python train.py --num_hidden_layers=12 --head_dim=64 --vocab_size=8192 --norm_eps=1e-05 --init="uniform" --init_std_o=0.00491 --init_std_up=0.024 --lr_mult_o=0.683 --lr_head=0.00581 --warmup_steps=200 --max_seq_len=1024
MLP neurons of a small language model. Each row is named by its layer, matrix (up: input weights) and neuron, and shows model dimensions 112-175. Each number is 200 + 40 x the weight over its row's rms, rounded and kept within 0 to 999.
Before each neuron's rows, "fires on" lists the tokens most often at its 100 highest values on Wikipedia text that the model never trained on.

fires on: " the", " to", "ai", ".", " than", "ly"
L5.up1128,141,192,201,195,269,171,172,131,135,200,177,190,181,228,182,234,177,191,204,252,207,197,186,184,163,150,230,252,178,186,238,181,226,200,166,226,180,241,199,191,235,217,247,191,195,184,176,153,171,171,186,128,136,175,268,175,211,256,161,281,170,270,206,152

fires on: "\n\n", "-", " The", " |", ":", " Stud"
L5.up1179,216,191,233,176,154,121,194,99,212,216,200,225,205,158,213,185,146,136,230,247,210,155,235,234,230,193,219,147,246,177,114,268,189,239,254,187,201,112,206,214,191,193,219,189,192,229,132,190,112,214,185,130,185,229,141,174,237,186,217,195,196,220,164,201

fires on: ",", ";"
L7.up1726,230,205,258,165,237,146,237,159,157,257,252,213,212,146,166,237,132,284,243,195,248,258,173,190,182,204,166,177,187,160,166,191,177,237,188,223,212,166,285,179,292,148,154,244,218,207,205,241,289,223,164,219,200,207,257,217,146,242,183,234,228,200,154,179

fires on: ",", " |", " ("
L7.up594,232,265,221,187,230,243,232,201,245,219,227,259,201,202,241,310,197,197,187,295,159,178,234,216,203,190,205,218,234,231,116,170,268,199,230,170,167,205,161,249,212,187,203,190,183,197,180,217,133,153,161,226,159,203,238,168,240,230,225,193,150,242,274,228

fires on: ",", " and", " or"
L5.up223,199,214,218,245,246,130,153,210,173,177,263,170,222,143,213,156,226,211,234,195,208,199,172,122,278,168,223,195,153,135,168,180,226,247,186,113,209,158,269,247,219,188,173,215,255,191,195,173,248,238,112,256,214,214,212,271,179,169,194,174,259,134,253,113

fires on: " |", " win", " (", " Language", " spect", " career"
L5.up2195,164,226,234,182,155,235,178,190,207,194,205,168,255,178,265,242,204,267,195,187,195,252,281,198,141,199,214,209,197,181,207,239,226,241,219,145,198,232,137,218,216,269,159,166,184,207,152,224,229,237,238,166,168,223,197,201,188,175,189,186,230,199,179,235

fires on: " L", " to", " in", " or", " as"
L7.up2246,281,198,204,156,198,181,153,195,190,234,194,185,172,176,234,196,147,170,218,231,225,170,147,179,163,179,203,234,206,186,180,194,196,177,200,188,170,272,229,197,160,201,192,224,226,171,219,173,184,228,235,174,230,223,211,233,190,226,285,207,147,147,189,178

fires on: "-", ".", " (", ",", ")", ":"
L5.up1291,215,169,260,167,174,192,214,224,213,183,251,207,184,152,205,198,149,188,185,272,220,193,160,264,160,200,226,201,227,168,162,218,162,216,186,173,174,90,215,194,162,194,217,245,215,197,122,148,117,176,219,191,211,264,140,213,248,192,209,185,234,197,160,273

fires on: ",", "\n ", " and", "s"
L7.up2079,145,225,262,130,267,207,211,136,230,253,237,214,201,243,175,180,228,232,180,225,182,215,189,161,217,138,270,94,193,174,182,247,210,233,220,164,215,193,195,77,211,162,271,229,165,183,108,265,245,152,262,209,286,241,199,241,240,185,259,228,192,141,257,171

fires on: "-", " |", ".", "|", ":"
L7.up1782,204,167,164,252,216,208,183,214,225,190,173,156,226,177,221,200,168,203,207,200,271,196,172,243,182,177,189,248,226,156,219,193,228,169,192,176,174,212,151,233,297,185,174,202,108,258,200,249,168,188,150,237,158,178,267,153,193,179,214,189,181,176,97,263

fires on: ","
L7.up2093,205,131,225,233,218,213,227,227,206,183,127,182,215,218,241,137,249,217,228,215,152,223,237,164,213,195,156,212,214,190,216,227,203,181,142,171,194,150,188,187,122,216,282,236,170,183,159,244,140,166,214,205,262,260,178,298,163,207,239,205,204,229,332,233

fires on: "|", "-"
L7.up508,147,204,190,221,231,256,220,258,218,289,212,155,290,140,251,234,196,231,161,177,157,233,243,222,163,124,194,131,187,203,225,175,245,182,173,174,149,208,183,165,257,160,203,200,201,243,253,175,241,247,168,232,243,180,161,265,191,206,229,252,215,216,194,232

fires on: " -", ".", " |", " very", "ite", " –"
L5.up1812,223,239,218,198,271,201,228,183,168,152,175,171,220,141,198,207,281,224,139,189,250,198,208,262,250,130,236,126,233,257,241,121,153,198,263,186,214,176,181,212,138,202,155,267,160,224,204,116,204,209,179,257,189,185,225,217,160,190,216,166,210,126,178,206

fires on: "  ", " |", "\n"
L7.up375,187,230,181,196,150,130,142,227,173,156,247,178,225,239,208,160,237,231,192,249,263,164,209,255,110,177,206,106,241,177,206,229,290,159,209,210,173,224,210,217,303,178,213,187,95,249,190,184,236,197,173,219,190,257,269,204,233,192,170,171,200,129,147,239

fires on: ".", ",", " |"
L5.up1238,141,185,195,228,197,174,202,140,135,241,194,166,216,139,155,226,236,133,159,246,212,196,180,134,256,127,173,241,134,212,179,189,199,228,187,182,198,171,179,228,224,195,208,202,207,271,253,188,128,222,214,164,127,225,153,254,142,164,125,187,207,207,220,151

fires on: " or", ",", " and", " for"
L7.up327,192,110,226,224,184,206,250,161,164,127,155,248,164,195,204,206,184,206,212,156,185,196,155,216,153,204,287,168,277,227,253,213,165,179,159,195,248,253,216,180,150,187,113,150,158,186,184,209,190,175,174,258,194,194,258,231,187,239,194,206,217,236,289,147

fires on: " and", "s", " To", " starring", ",", " like"
L5.up1752,214,123,225,163,239,225,202,157,213,211,175,193,160,182,127,265,167,186,176,166,209,210,190,213,110,176,161,145,214,213,183,171,208,237,129,242,138,270,158,192,198,286,156,205,179,208,198,230,265,185,188,199,256,155,182,203,186,178,174,223,206,187,245,176

fires on: " the", " to", "'", " that"
L7.up1449,181,157,197,194,202,142,102,261,151,201,91,155,209,172,194,266,208,243,200,232,223,156,181,193,185,39,174,216,227,172,225,215,186,244,220,163,212,224,228,184,252,140,237,194,99,154,205,147,200,158,169,119,126,185,190,206,151,178,192,210,181,174,181,228

fires on: "-", "ian", "ive", "p", ":"
L5.up1040,261,202,214,230,261,230,261,139,192,163,172,240,269,76,93,239,137,189,184,219,195,181,214,199,245,181,172,134,179,202,118,252,172,233,217,176,153,237,154,172,117,265,146,201,200,207,192,162,128,196,233,128,202,265,228,193,207,208,207,244,260,145,132,200

fires on: " |", " the", " place", " in", " of", "-"
L5.up1155,203,251,206,158,251,284,105,175,187,268,131,208,243,272,230,174,211,208,221,237,289,177,234,163,137,201,273,277,178,219,240,185,194,246,236,272,194,184,236,278,168,271,215,183,169,229,209,182,216,179,217,156,226,227,185,237,198,228,230,224,192,216,218,233

fires on: " (", "-", "|", ".", " |", " +"
L5.up1725,214,161,271,142,171,233,155,166,155,193,210,197,288,233,275,244,214,183,189,193,226,219,296,162,163,270,127,217,216,299,132,240,218,190,210,164,158,241,202,217,230,152,131,165,180,215,187,173,155,129,220,238,145,247,242,238,240,232,183,228,145,179,274,182

fires on: " of", " (", " its", " in", " as"
L7.up523,251,227,233,166,250,83,210,227,234,297,233,226,142,228,208,207,216,124,152,173,247,238,212,214,192,183,192,192,255,202,176,178,216,178,236,168,176,221,178,180,171,174,238,203,236,260,259,197,238,203,148,241,201,230,208,206,174,170,269,186,207,180,168,210

fires on: " (", " in", "|", ":", "In", " |"
L7.up1426,182,175,213,154,188,228,145,227,176,230,166,186,195,214,205,172,241,215,180,214,204,216,214,157,162,201,198,239,229,270,189,146,162,264,160,123,190,143,249,213,214,262,235,163,267,174,206,247,209,189,163,200,211,197,244,174,299,224,235,225,160,214,124,212

fires on: "=", ".", " |", ",", " the"
L5.up313,195,138,140,184,212,175,192,197,185,244,208,160,203,186,185,225,211,173,165,258,217,159,211,182,205,167,201,144,207,220,228,208,133,81,203,138,208,134,248,207,193,208,176,212,163,147,264,121,183,232,242,209,247,212,179,245,172,154,211,218,185,145,199,142

fires on: " |", " that"
L5.up1126,179,181,186,138,237,181,210,173,237,163,251,200,211,212,177,182,206,235,186,232,255,166,202,233,164,176,187,163,244,240,140,172,189,202,203,140,236,160,192,197,168,187,144,160,153,208,213,192,226,175,185,216,207,196,136,260,206,164,182,185,195,192,165,221

fires on: ",", " that", "ly", "ally", "."
L7.up1344,171,165,221,172,180,197,212,209,170,178,160,171,192,207,270,254,214,206,231,168,213,183,248,196,222,223,229,174,196,244,290,273,174,230,212,157,172,170,193,231,231,265,194,246,216,252,198,225,216,179,227,250,200,221,272,149,182,209,219,195,256,157,221,148

fires on: " a", " |", "=", " place", "|"
L7.up682,186,165,246,209,221,266,253,108,190,245,309,148,204,239,182,271,172,246,235,179,141,209,163,214,234,230,206,218,228,214,222,234,269,185,200,134,214,242,209,216,177,114,126,87,217,183,191,165,145,180,116,312,150,175,194,172,247,204,197,181,177,180,106,186

fires on: "="
L5.up1576,185,124,190,148,159,171,160,137,188,256,181,212,171,203,151,180,228,185,223,167,208,237,152,193,194,156,202,265,228,175,149,177,180,214,224,263,173,206,207,178,213,223,256,238,198,97,197,192,129,217,245,140,167,205,280,262,263,277,229,255,216,171,203,196

fires on: "\n", " known", " Hi", "\n\n", "\"", ","
L7.up1297,190,205,200,105,158,219,165,223,186,195,185,210,222,190,208,152,190,225,201,217,198,156,226,270,184,192,187,267,199,175,241,237,241,272,186,261,256,208,224,169,240,218,222,183,219,305,168,162,240,162,178,180,263,183,217,220,251,232,193,150,211,219,202,275

fires on: ".", "–", ")", " (", " m", " |"
L5.up327,209,189,234,204,221,258,259,148,232,199,216,180,252,235,197,187,264,209,102,259,140,187,166,249,207,199,83,246,205,199,196,179,186,206,214,187,214,170,188,159,180,137,152,181,128,214,185,176,220,171,230,274,183,161,231,168,203,139,160,176,253,158,200,163

fires on: " none", "ment", " 5", " reve", " make", "in"
L5.up521,194,256,169,198,216,117,136,172,205,228,180,193,170,223,220,158,190,194,233,246,278,204,168,248,234,186,175,178,124,188,128,164,241,147,209,156,166,189,186,206,227,113,185,179,158,183,220,228,204,172,187,262,159,204,192,222,174,172,86,239,153,146,146,252

fires on: " |", "-", " of", "/"
L5.up1354,227,190,158,145,180,170,163,196,186,171,204,135,211,280,196,211,176,128,142,232,175,213,255,237,187,198,228,210,193,168,179,168,143,242,209,124,134,240,196,201,209,221,266,210,198,198,164,129,186,53,178,154,182,187,230,240,258,241,206,185,205,186,176,129

fires on: " |", "|", "-", " (", " as"
L5.up1358,144,154,168,158,242,222,160,241,232,190,128,146,161,172,226,199,131,239,177,261,146,197,176,179,184,97,130,172,274,246,202,212,274,175,211,207,176,240,246,151,256,196,179,218,281,215,225,170,163,261,233,267,203,209,165,248,207,166,272,210,166,218,173,182

fires on: ",", "."
L7.up280,183,205,181,175,281,275,162,156,189,123,170,207,170,187,209,250,263,119,252,188,234,203,231,157,225,151,253,198,259,292,165,225,161,207,226,191,200,223,179,216,196,301,191,255,183,186,199,159,257,156,116,235,168,186,235,229,129,174,200,150,181,142,228,202

fires on: "\n", " km", "{"
L7.up2118,190,178,289,255,228,282,273,144,169,154,254,185,213,153,218,255,175,166,250,265,201,199,165,237,179,163,178,318,170,123,160,181,164,186,172,213,211,198,191,204,188,243,260,232,202,191,145,145,109,141,135,179,261,222,227,173,226,164,203,133,146,249,214,193

fires on: ".", " (", ")", "]", "\""
L5.up1827,187,203,181,91,178,247,193,182,152,151,196,237,199,160,226,154,173,192,159,143,232,219,127,112,243,179,172,275,167,194,170,181,152,148,150,257,226,211,269,231,176,193,164,194,192,196,254,214,200,228,202,199,209,235,182,194,240,182,186,111,251,328,145,228

fires on: "{", " well", "^", " then"
L5.up1386,213,209,256,266,228,179,195,103,107,291,157,216,166,200,170,244,166,122,219,156,228,239,145,215,188,260,163,251,207,147,194,274,200,202,224,280,272,169,245,248,206,195,257,244,144,199,211,196,198,151,137,169,187,254,221,235,216,193,192,156,235,200,199,219

fires on: "–", "=", ",", "-", ".", "\n\n"
L5.up1674,178,163,294,268,229,229,218,265,156,200,186,193,235,215,266,196,192,176,207,222,140,215,165,141,244,143,179,199,157,188,235,219,208,220,243,152,247,230,162,171,110,253,212,209,178,223,192,171,121,186,169,248,184,180,183,186,182,165,225,168,258,231,192,152